config.toml
num_attention_heads = 3
norm = "layernorm"
init = "trunc"
init_std_up = 0.0361
beta1 = 0.95
max_grad_norm = 2.0
MLP neurons of a small language model. Each row is named by its layer, matrix (up: input weights) and neuron, and shows model dimensions 64-159. Each number is 128 + 24 x the weight over its row's rms, rounded and kept within 0 to 255. Numbers have three digits each.
After each neuron's rows, "fires on" lists the tokens most often at its 100 highest values on Wikipedia text that the model never trained on.

L4.up250:111142153102102113132126100100168092083140112149155117124178122114091136138102161113170115154174118129141162155082198089113135098142138138130164074096148117128122138126117142136102150103124151116107148165148154133096130116150101167113143146132158140145148158163098144126107160110167135095
fires on: "^{", "ip", "ik", "ick", " ("

L7.up943:149099125094139104145128125118120196130184120116152133113155144163117127086136160110079127126121090124159125104096138112153151091143137103134134138137164126080090144148120134107166166108128157123173142112099077161116133169121125065146134108103130109133107127122124091098131127135109137139
fires on: " a", " b", " B", "w", " W"

L4.up482:109108145134143132109094169170160132127161122126097129099124096164088114142137131158116150123139137143136123159150106138133131154122120113145131067141140167091130155162168115164124130163133119114131103189137160099145114122140152160127142083147152118166150135112098146096104157145129090127
fires on: " ", "-"

L4.up910:106136129126136098121165089146134152089124126163119116104129134149128119113163144114095174124146133160149119120099124133122134191107122101154097131138125132114125098102145141144103131172170170116163103112168114119114112117154112108129116129075133072192126132131155110132126093084098106126
fires on: ".\n\n", ".", ",", ".\"\n\n", " (", "\".\n\n"

L7.up838:158122123162131116138113109124110167136116120148137153140160140116129173126126172087129111113120130138093118117122099109149123154123119125130123135136126123131138117147104126114111081160178108189142138139116105162127135144147103125100135090143156103114102140088083139090125186094130135081
fires on: " the", "′", "os", "20", "as"

L4.up553:086128134136160129096112135163113116124126111136161114132120153129141094136134134128095123144165100102148136155136137153101158151099122115135104124118147148132114127120124150147100141117139065131186131122137135107129129158141144134159132135076144101136091139148093120138157077046130131136
fires on: ".\n\n", ".", "\".\n\n", ".\"\n\n"

L4.up179:144108135158136091085087157136113162126156113118098138111123146156142146113087114116084155102118089143150124154111112131127122181145119120097101083149137128110095152176103136089137133121173164161142120095142159145144150143080129124137068114093121141136107151177141149132118145134138165132
fires on: " |", " ", "1"

L4.up607:125133149113115131119138098136143140081139142154109157193114095108168169100117127068139135126131135130109116121150091132161155120103117128149116155139147123151138102155116101101156127124135110145159085189131170130126141156137106116148108079148134122135170136117126120149183154116104126137
fires on: " (", "^{", ",", " and", "})\n", " •"

L5.up53:106127120155121098139095164145120111114158123151127130113152120106143121105137080110155123134144150165115128138105101106128121139161142122063159097186128118110154100126103093111123134141125144120145140142135128116124114122104148142110131128116105133192155083114151133147170125173145123172
fires on: "-", " ", ","

L7.up482:087147186139102125155114161103102143122127091108149104128124147162134122126101126144172139127111148147120118125109134109154125129131122110163115139128122091114125090087080124170107088146123120150187143097115135124138118150159059116118132099168133140125125070159088121115163163140095106115
fires on: "–", " s", " km", ":", " record"

L6.up677:195109122098121115115093138115139164101159177153135131082127106136124124130169105137127128115136156187124158165099125135121112166140111121147109119155122132116090138153143120133109150155158116107138140113137162137107133181138144137137165065132199090157116122094100116130169140154110098106
fires on: " ", " (", "/"

L4.up538:141082105123133112108163123138134131135127127096081123167146136131134106168133142096125116139129121111139189116141136174124172157145139137111137186133140073154151155102118120118128155156152156129156146100151122142122142109154122144095125095135135135119144158155117144092147143101113142144
fires on: ";", " /", " or", "|", "″W", " and"

L5.up179:149137155143139095108117105122075111152112107164148156118131161144117154105121109144121119133090073130169115144116187139159144143142092119121075112162171123128147136123113116156158153181112142132166155134119130140112112106124070119186112122110132066119100099129095127100153089119126099137
fires on: "|", " |"

L7.up713:135143130125100136126173125119106132119153120129142153137160093094137148135139110138110128117111108170122121117128092121113151118135174139094132155132121104114118121110139095112148153128173180111148164070135112146160134099108117109136137127138128124151110127158141098153139141139082097130
fires on: " of", " |", "."

L4.up8:206074150160130111137133129126139139128142140153134178137114142113082066127099095110109120111168168171119144107083172138112127141100123158148143128084124092105110118143170108097151141093126118084115099131135104129146134143120118114162130166131152117174144141087124113133163152116122143108
fires on: " first", " ", "'s", " last", " top"

L4.up803:101085097153093122138127158105101137138096133144113050111155146132138131140118081114121136124134159122105114167126150076099128174119140135119119131137158086134155135132120131157168168128133172160150110149098170163123126099116104127150150126112115138109160132109103176160167108101094110152
fires on: ".\n\n", ".", "\".\n\n", ".\"\n\n"

L4.up184:135116102075114082123089155144099113119117115159131147164122143144130076120151130155117136136162126140155164135118103080128118137138141167108162129158114139144115126152125102109138100098118100098112165128113123132098130067125167144149125115127158120137166148160135079130146134151093069086
fires on: "ai", "am", "ri", "-", "rop", "41"

L5.up954:117098113143126140131097188132123085156141162154077163128123171159132105108198115130165116146142129161135172130106108150115175160110139150133104111120079142122158114135124105090131149088121093128166156112078122116093091145161143125100159128136120184124107149142108099136118081103096085123
fires on: " |\n", " ", ")\n", "\n"

L4.up756:164163155147105100126135118173083144155135144107083094124102147139109127104130188158136110118158113084106106113129097151114139120092144128113115083113101169140119138142170137152154167155159187118149090142094137129127163114128121133132110148153158102169098110135069129152130113101103136151
fires on: " and", " of", "i", "it", "ir", "y"

L6.up828:129127145090153129151111134102113148114099128124145219102111149112154105114126140170117110083140131159142134112124157119145146156085135125152102172124132130139085103156177131125107123137138107153157142082160148154120072105100158073160132101124154130127084132140116150164137140108115123080
fires on: " of", " the", " now", ",", "now"

L6.up295:118159128082115105144184119154134159090167146140188116084146098175142145113120129107099113150116133107164117119122121125156085123140114125103101107134118143109137160150108124116132131130143153141127139126154121128108162152125111102140136125104118140168176119165177103136120098156095116153
fires on: " C", " B", " M"

L4.up332:113080144104173102138170143115079131126124142127168109090141128128154139146152127144122125129115122109119127126123098122111145136114133141167097152164125132091127082156096154135148130141078145134142113099111176133157150140132137111128153130079103157141164153091186120159125147132140126123
fires on: " ", ".", "A", "st", "l"

L6.up187:141106115057129148134116128122128190146162132135102105114109175146126108111139123142160124125120151115147125146067161134128136102099154103121130116149118107134085170142122144098136137121157148106146106099084144166117112120127134132098158094128131072149121102161153117125145125083141098121
fires on: " A", " a", "u", "w", "ar"

L7.up97:087136134124130161129148152142075115139156157130111081114123135096117112149161134144166127139159127128090144088127105153171131156122107102139091115137130104133099133143134122139142103089165145116095108174094091092153131133087120094138124118128193131104135110124096141142106129145166130125
fires on: " and", "est", " of", " for"

L4.up467:134130129118106122137075135099138138117125158122132097146180169094085144123135095148146157144153096117160104110099111101162105138146162134103126125175131101134140139133149154085132132127147094136130150112159101111144140120174131134107123108145103170124148140154146138098109114146105050123
fires on: " ", "1", ".", "7", "0", "6"

L4.up27:154108103115129110127136142133110161110124095103134170105112116117136146154107126096167153145179124146131140085127140154119128096137136137155094109090137132164125100127134109096080127134146165143124145096188152135097139143141137122140122119083092140140124121170173125159141106123145159138
fires on: "'s", "’s", "'", " |", " of", ","

L5.up801:138142141141122151111140129109128127074132108150152098140124154096134099154138128130110155111148131095111138098129156149086103141098123152147166086119151140101149147116147139089096146136120163121149161110134103117162134124106134134167144143129081155135121160107133147122156156139104149183
fires on: " ", " I", "n", "1"

L7.up187:125109150107119125106140157085121104138131154109144115123137148101119133173182081175166119152144133140140118166111152090151119130103094163102125125151094133111108164105159122119124123099114145117129171102119092127117140100121125135135142084106114137121122141137152115141136100119156134175
fires on: " B", " at", " in", " b"

L5.up740:117105133107120112127134143132139132135106103165094126084126137145137174107140154161100129130124101167159157138132108131139126119123116131139081121165132090103166145128130102105161128132126095136138117156138104114131133096108076168127121111091144059153086132193123127093119118099098136133
fires on: " |", "|"

L5.up836:126146139144116116173103134114066136104126153122144166109172171095149121142097110168145059115131124134153182080152136142095156168117172090117167146134063131138122153127165079099142147132103131128118136132130134112110109139133102081149145122145153096145164146139159163150135126126078120122
fires on: ",", " of"

L4.up266:151131188161104128096118124132125089126135091126129114121082117111132134144132164117134139157095092103169117096128129166095119178141161088141122130149161139088115178123141168139160176119126150123162145117119134121098112122157099145136117121184119154137171132105162117085102121166140107130
fires on: " |", ";", " ", "b", "7"

L5.up453:139167135170112115144117122158104126089117142138101132108110126122125157176127079138150098149121107143142140087085159111142117095067152077139114106138100157134069087090126120124100116134134117126158120129131156130142112175157126127100122150108126164106106093094083112168109140153126094142
fires on: ",", " of", " |", ":"

L6.up16:104157177118089111184127122124134118153116093161124097099130125107135155135153112144149119110089122134122128087130147179123149105137116103154144120153095145120125120112129119134105144130103135122148122129149079157121110108148096096117106109124136183126108105171148068126158144120124107080
fires on: " Ch", " Le", "ə", "-A"

L5.up479:110120136114114147140137129131135138149135114143121135103085151107145145124118094165098100125120110148132081150096163147129136131129106144134163104152171153139140133129098072136170110126178133161110115124097142115118080112136134168129125143102114137135136127145133103141129095098127104040
fires on: "\n", "-", "O", ".", " All", " |"

L5.up851:127110117166130130110159110168141126063132153134106122134117101130114122141124140158101143135123091120139148155098139136162134107140128117156099099137156165079095162112116159115119125156176126130137140094139080153128110127142171099154124152115142112194168110124141098115124144116149117113
fires on: " A", "A", " "

L5.up697:167125134131171147089102096128122111095159134130137178108122110164115104085132111128120098130093105165159142093109141186120138105166106133123123128131098093119162145154133146160171105135103154125111115122108091178144141161113122154176146120141112083142102130131104120080169128086109151108
fires on: " |"

L4.up245:121087118125128155080146104173120131108161133165121151112114139172138106125124165136088170096147102105125123153113144131108127164102104132173103110136162145120143142097115134146118151155130120120173116125163153117138091114148151140124118132068116087136107125157109147128154107103135143105
fires on: ".", ".\n\n", "\".\n\n", ".\"\n\n"

L5.up856:112144115154126096138136132116120132125117129079145142078144135141105111106145140111144126148155111165150064129143108150155109109170108132151106155155120143136136123169140155073145134104169131120124144157131151086085102157123152096131121151058116121173133117093132120135149147119178121148
fires on: "L", " of", "l", "al", "orus", "ill"

L4.up104:116164079157181113131090156118108146124106150101113161148157088104117119114122138124142104118148138133144124125123110109102160117117125140109137133137109126076094099113090132122144116141113092157129116134154119146151158156113094143111194089123184116110122141129125128139168157072172089122
fires on: " ", "-", "20", " the", "|", "19"

L6.up549:178146130113102124152123113116174156142080152154145099122151109092188148128142134150157133110075108148113155148110111094140111176119131153099100106141175138122126106132122129104122111103126155139097127180172110149121086119111136136125108131149120137149132130104136146176132152121127110140
fires on: "S", "D", "H", "K", "F"

L7.up497:107138116130083141102136196155167103097132090128112157092130119148102096139112131125109124160146145132156141089130116131154130167122105118120073115152155136098129134174124094139137134135139108111079102084099111118157135136145109127139114120117146143112151134144172127133096096143136077152
fires on: " an", " her", " |", "s", "–", " his"

L7.up15:135113140141123126158144136073150128151125091171122095106115135151091123141095116150117153201161135139125134128079124114123107122107166105145127114107142124129123143139128117105172128110076148128112112122099084135126163095133149178125136117164133070137128124132113136112109206121124127098
fires on: " first", " second", "'s", " |", " third", " f"

L6.up602:114108143140145124076146110131132139103119154136140100116136098096110137093138092131145124140134121179131124090078076108157086152177110154146169092162125090144141146116123161113166144119119084179146114141125114128139122130117096104135103151117122124162157124112149102139105153106172157106
fires on: " ", "ak", " of", " to", "al", "l"

L5.up938:137131121128123122134112120114075154124134144151183103152152120097135162160147101130107160117181144118113116116109109122077147149118133144151134155144140147103161112108093133139147124116112156150137125097184139166174106116108145109141118123126127162165134091101086150134137150128112093208
fires on: " "

L5.up63:114082135133109152087163130121129129158101145147129158106120141148122157146136141067121091135146127150124120101119137053156099138122120118120118111149109126190120137152186140114125144076114115115140128073126159124135100111142106127102123130116065126121119115088150084142160138150089107097
fires on: "m", " on", "n", "ap", " March", " of"

L7.up222:120127128099074145157134113124153145142083132151112191116136131118131119134099131109125133107107135139127161135120136123133111140185128095175165123149130145142102153159089121143141156097100109084142136113049142093179128138090170145106108156137119152140152134153080146101123171117122103167
fires on: " to", " at", " p", " o", " from", ":"

L4.up246:135150168106115147138137141120101127107105150128130148088111069155118127161085159152171135148176160102164129106138107166132126177146137119136150137113144139113090136148133152145077115101159088150159140108097125135127140171137135114164124139083122096149126105097185118098119136144108161177
fires on: "st", ":", "0", "b", "7", " B"

L4.up646:153148135124152161144141137141118137111156058152085123115128149130098129110105125119095110142132082142146117102108154161126139119131125099146089085135126134146167079145126105128178145146160113106131142155085121129156174120154143117114122092099100123138102124115055100087128098091079110185
fires on: " |", "″N", " "

L5.up405:139121164162124105098135144123133114103123125120156120139120177141136121105124119136120077088148127134126138108127078149154115129083124150115103108162147097141124156140083117131159149183117065169176118117153132109151099148090124123108120139139128084161114114131161138124110096125127142157
fires on: " |", " |\n", " %", " Pts", " P", " Votes"

L5.up2:169133142096147113148126090161138085120121102149112080115145119142173098102109145134152164145131110137117110133136103136149160130163105111088135106132162212134141085150135135119089159120131148056098130149160112125111109140096159143103090083119121170124102119130178117149147148123148129164
fires on: "E", "D", "S", "}", "C", "X"

L6.up90:157139142155065115142111109131105120150175101132136114121142084198114156141115123148132134147141136114125114122104114129161177142134119116107145104125146145119118104107119149116133117129141129150138126133133146136150167114149154109155123146080104158171152149131123103130157099115123147174
fires on: " B", " D", ":", " C"

L5.up529:138116157130130119136087093135140151120143151082118122140096156129152132132106140129109137135133130127079147128159145123116144123143162145177133115146098148184114130134111145099093060096146127157155096119151151122119142140127150141168074098109151107120153134137162110155149149138140161100
fires on: ",", " and", "'s", "mann", ")"

L6.up401:172122116129130129100158117105125111136160141101109118116149097130132090165117138171121085137125119118123157091152090149141099140112140098121127124130122182107151143151187149160141108115109156135128147151149123171162112110120116108193117113141149150159106188114164124119152151101092145177
fires on: " and", " in", " to", ",", " of", " the"

L5.up953:070092144146099116125097126062113169144103141166149184126110127108122193134139105177085179097115139128151150107103145154137121125103131106143109146142126144121122163112117086164099159157119120133121144109153116137130118139088128062126137103134130171114125101131104147136153130150126095068
fires on: ",", ".", " and", " the"

L4.up392:117122076135133148153145099131139136151105104102135101119145157146115134137127114108098162132073129133116188129128119154126114139171123119171152133146112103158180123107113119153161187131106173101178139107137085100135119131156145142117129125132136127116122155135146129102123140096098173157
fires on: "L", "I", "U", "l", "O", "ex"

L4.up404:116109098139116104096037126142143108101154150114115142109116109114088159113106099159150138098162138153145140154084057115104109169182102130162138094126127148137153128078099115133128144151132181141149153130129140128144133104072151140121106126142119104145160162142120107087116152161166156118
fires on: "-", "in", "Sing"

L4.up682:125110089101118128102118132101103188113149086074147072124117120109081135144110120127157146138154118164135120145100144150111141159159164134139109118146131143111103127098119169118166101139081139150148130127136081099128111131154135175147145091117125144156127133108108124134161136150122147146
fires on: "-", "l", "b", "us"

L4.up483:116123120092110072112143162138117181134140136132158136092129111126064158139100157165146111149098135167119137134105119106088112143150147142078114120136156114117116124149124148132121153140127146123154173142161161107101152133129123156121124115109128166176082143147071116130137143138135183141
fires on: "-", " sc", " ", "th", "l"

L4.up599:127157115133136135135113134154122156156108131087137159146107147106114149113139091123101136166166084148092122115135174091124116092188109096141106104157165122172173093143076131105098122133091101155170125110129138115162124099100100125150144094112162167101147108140099126142139129153113102138
fires on: ",", " l", " st", " for", " con"

L7.up871:164127113117097140125121140137132143173167094165081162122120115161158117132100078175110112142096095106105144124146156120106151139146125104133090131123130126117136124126121145149117108122145163111155173117071125162094155117116156149133140111113111133109146101097096126134127113138135080058
fires on: ".", " |", " in", "-", ").", ":"

L6.up689:160096114135089148141112103135153123166123121160104155136123097069122134144144115105133120085093093139125146110153117138123124162146139096130140122116117116093077146167104141129132140165119099130152140125128116110128144165158148129120139111133101118142099117179135151147162123114118072149
fires on: ",", ":", ".", " of", " for", " to"

L6.up329:122147135129110168170146120102116134119083093099105114130129092146150149147118094147139140117151165138115152127122103152136122118145172146108113107118089142140104117095126115126150142172170183147153157131108105170130142102178122099071159061122143133151129129113139102087125169148124121140
fires on: ".", ",", "p", " |"

L7.up381:143157154117102145120123125160133149133088157177129126134122081109120108162127101135122074122094093146119142060153071149124133164129123163071134091113135158127076137130074100147124157138122168118142132174133099162124140131174112101088145072160125148126124136108130133150128146157126147161
fires on: ".", ","

L4.up55:099135068125134126129105137072100128100175141163143106129156147189154141134079128132103148121121131141131104092125146172132132166117145140153146140142164105127124131060106137158122138151158132147138134136156162119134077136136118168156100109097141127106108130148091134129158142094114141127
fires on: ".", ".\n\n", "\".\n\n", ".\"\n\n"

L6.up840:138145147092121176129125099107114135136145147111142131136110109107145144170124116132127137110147137120150115116111153143117123129140135131141134076143126159134124145129103191105138127151137135140114182094122116169152126129130110149115130105101103179099082138085112121126158100117112092138
fires on: ".", "n", " "

L4.up539:123156163130098163168128128149079117107092126112118152124092137134117127115122130144129150163118171149157125109116107112071116194149149114116174135107138157121137132112130111115146160156132149149130150117136107129112166089138149138135139121144143142161102088070148097079110138142130142159
fires on: " (", " |", "7", "8", "9", "nd"

L7.up472:087108133109128148128131181122110094134112102116082104095117103109127134121114123130114095160146158176144164118140104126139116141111102143172067152126120160110126127140096126125099153126149160079139133116154112125112068152109152104118121110152124136126160101129155103096141146126139071113
fires on: " ", "–", " Born"

L4.up712:123155119115133100135098135109106119145122144093075152141107086131157182126155145127132124107097088120126131087127122148118163136087168114111141120139132147163142124082184120143106143103134117131162092148111150088137140119111113078150126148136096128126140131145135113162124131112145119130
fires on: " of", "ust", " acc", " the", "b", ","

L4.up589:133135120144132105105118129164172146136114158133138135082114108163124099152143160082096136128160145119149119143090146123124167145118130122165104089138135133102098137128129163105116140132130120085197101156173162131128124117129151155138105129096135098171101116098122175139122108082115096100
fires on: ".", "|", " since", ",", ".\n\n", " ("

L7.up888:140151155106113127134119130116115118109155109098124175102129145133167106156145124130101124125131116140156126125092167085105140158133167120148106121143141152128147137121083126133141121130132102129140189110073115156101155118090172098086126100134120153121102131123150105108119129101130121099
fires on: " |", " by", ",", "19", ".", ":"

L5.up48:093160100111096134127137111130102088156091166105131146092155182122093085171147082132150116190105089120194135106143169132138179131126126133069101148155105130163134161146168144097144136145125091109143151110093145142127112101132123139170136129090151110158122136104137109158105090138148137108
fires on: " M", " film", ",", " Don"

L4.up408:131100104115127107143135163129114131134142099171160159127133164125137122175148121101118110126138104134119160108136124125088147151128072136159107148138160149133139120107102143133140190106135123126166132129127135156125136104136130101127152114104162105130085135185130168140152154129086113140
fires on: "-", ".", "|", ".\n\n", "\".\n\n", ".\"\n\n"

L6.up947:143100126157125114113103118117167116108152116143145143126141140081134096122110111163115125111122107130123131114126095114118113092170086140115150167180161094150135151126139163133154167165151118092158135155131111106133141099155100132091125129164110159135177147084157096073166138173166123141
fires on: " |", " ", "gl", "–", " −"

L4.up937:141152081131132077111112118151109185144092119128165135189111121116156115125097145120104139079141116101148127127145157167151134154096205128150057092089119129112098157125134133107148133174109128127148096142128146112081134125112158107100150099094174106179130137101107134110129145119164130104
fires on: ",", " of", " and", " for", "aph"

L4.up926:138149177144149152101137180122139100100126061136187184108115137137100171116137153135129105120089160120118137136093118105110117128101128143113097054154101126128106168132156142110109168154117120157136109139126145101105138104127153104126120110131131151133148140150121119096103125144123113136
fires on: " ", "ent", ";", "art", ","

L5.up457:147159115156155101092088161085096158136132147120144140153115145140088125113118149133123162125176130157131098167114145123174094136180106114158118096128165135081124118091078076075123153108132118104140080147135153122141104155113122126125151145138133133138176110142098098125154175136121178159
fires on: " S", " s", "p", " t"

L5.up221:109127122117167133154139138129128143117145079120118066118161162107153140119152150079165164078106153120125149109163147116142157153173123124148126123120145122095103098126114139098142107100130141148135119140122165106120110137139146146110184109124113114138181094124078144142111124144136100112
fires on: ",", " ", ".", "0", " al", "5"

L7.up836:162143125168117124147121132131140155098154113123108147118132089122103073156132120131138099164129112161118132121101119155110112179168065121078104116147151132070144148090111111136116106174135120136130152119121071115130115129118157160125117072121141145176177108106098121147136182151159184126
fires on: " ", "-"

L5.up669:132120150121094118142110113128174152119084188131164129146142100108139161123109081104105176128136127112140135155142177136100141118142165120169113148174141141140107129157114153145132109124162172145078111105153120134100119103116148149149121110133132134132127131165122168114141105176127130134
fires on: ",", ";", " and", ")", " ("

L4.up675:134103079128144135093136110168120119121145129153133126110132136163142093150128169123098155134176114103110139171110134129106147164105120144146118112152166132120115134127135145156107135139128102136163132117152121117135131152164146147124138116089121080132109130155094118135175089072126129117
fires on: ".", ".\n\n", "\".\n\n", ".\"\n\n"

L4.up188:108131138119127155144129118088106148138116132133101148086138124099106116114140122150100127127122160146156099099150131095096128123125131156155116104189146127088125139140089132095136132185082147125123148093116138128126124124170132162107134159084095123097173071108127130147113138142111106132
fires on: " |", " ", ".", " |\n", " help", " win"

L7.up309:148121156148129130164071112119123080130125143112145170092120168166100140110154101141158132143132108130136169122085160146143127147130152145109144132096110151091110131141105155108161166119139095100124076086096106133160146114118090109123150131126137132166103100130127126177124089139091121148
fires on: " M", " "

L7.up396:120131141150132137120100116117127154087147118112117129131116139110125136100146141140098202090116100138129104147109133108103104168109134143102122134173163151093127091131099101067136109139153165145144151203102179159153122148091150118129145079122174144186116103175126133171142132137104120134
fires on: " ", " t", " S", " s"

L7.up342:142138160133123124139116146153156099090142134118141127124119110088113154138157096097141162131096118161159143121065113154103122142151143131124126121110145089133109143158144147106145111146122131177120111116170118127130077126169107128137112136104102145086101147155096147135134085157140046095
fires on: "c", ".", " ", "″N", "esc", " working"

L4.up134:124099129145135091136063123098179117131133181147107123150135130113106113162132113172092078092132132110154123090103119116142094160143145127163108101126121110188111080157135081138122140157115129175122130106146176106083148136120131141125125107106127126116103092102118146133137149108132126099
fires on: "ed", "2", " late", "ched", " early", " after"

L4.up453:163152152116115135110123089104108165133097117135167146106085093117149100133124155124133128158139172110172104081115147108154169157145136114146132150178135097092113140084108147149167168119125138130113125134116091154102149126137136121159080138118137145142082132119118128103112144138122134123
fires on: ",", " ", ".", ";"

L4.up437:135166107159134114142156143096110165108128139136174129169157122112148127133143140081136119083149134119108157101150093142147095109119134126153119089138155129097140085144133106130121130131095162105156122081099134129141182120111143088130170113104099119129138095082130101105111146135114080122
fires on: ",", ".", "19", " since"

L7.up687:132143144118084116144108129106161133086130088188127104142130079117182097117150125154145138111099117113112165113098138154172148168187116149079133102143120127120083153115121160126119095120123148142087100138121122119114121137128158115149147129105141102155148141128130144151134179135152129161
fires on: " ", "′", " Q", " inaug"

L6.up67:145135089175143150164110178061104108107113080114128104120132130107138125131134108151140149113122123136143154123108074131145097136132120119111106122119154124118156139147128132103112109145123108114169136109134133147150155155134124120178096103158142115183183132162070089129168119112152127140
fires on: " ", "–", "-", ":"

L5.up838:113133158153142140160132126144084157152087109108169160113146111144136142140136077191108139119109107138072142104144090163121146156167156149137116145092182118113089157144084103102154140119094175181141156098157149132146105130169113120143142100126129137161145134138143128130111108129131119145
fires on: ".", " |"

L6.up764:102137126132102137177143108114157132117135129131149135157136145114121119091149106133155106067111128146049102082141085115147103091107166067102106104132098146104141132118128165139102126170115112148156111105121118166149127157125131112177143117125150150136148160134095094150130134152120138110
fires on: " and", ",", " or", " least", ".", " of"

L6.up170:143147150119153121142111113124126120124145140094108124136121097110136100101105128140165136139120149158126159131116114117150161161132116070112136125110094166139143133117140119119125091119095107110121112146165108134086100147142098149132103105104125132125114121119149129120167186139136126114
fires on: " and", ",", "–", " re"

L4.up950:121161101121082135113093144113117100132133139172120203125139100155141158148147141162104143149131124091122141105097158115122116137131159105129103141139132147130099135114143149135118128156136086134063175127094167156097148129097134138136091137136096147147138124108189155070122120136133127114
fires on: " which", "19", " by", " that"

L5.up863:155110180125089137114140131142134119126128130104184162127181145120082155114131091132174145113106076140154127159147123136094123172122114143139138095136133091129115107140149135105145166151130114132165091096102105145120117130087134094114103155133136154166161119179093158140119110130119110121
fires on: "1", "4", "3", " ", "7", "2"

L4.up760:103106105159112150113107126162163102160123121175128076102125151144144106121109059103118142120121131158141151172067118149125151127133105131127141108168112142094143148100110108130151121154112139111134122081116169130148107102117140209068122105138132106135148135138157118147148137126067127143
fires on: " N", "U", "N", "E", "I"

L4.up595:107121105105129095129101134189083142140153156133145123091090138130140133119127112109090142115123135083116150108093096149131145126120136129095150102171113120075120127127104157152170149117121141111137165130184073063137149132144118134131137148099137153149132127123133138164123131115112142144
fires on: "h", "a", "-", "l", "gh", "de"

L4.up676:113115140142099088149125176098117112162139134147173173106150136144126098102130111122133126162127132172095139140091091128163147129104114185094094095149174064147116085127151140141123136133102111136107107111127092131139175125086126080104157110119103157107123088142129121140140176153121129141
fires on: " ", "-", ",", ".", "-c"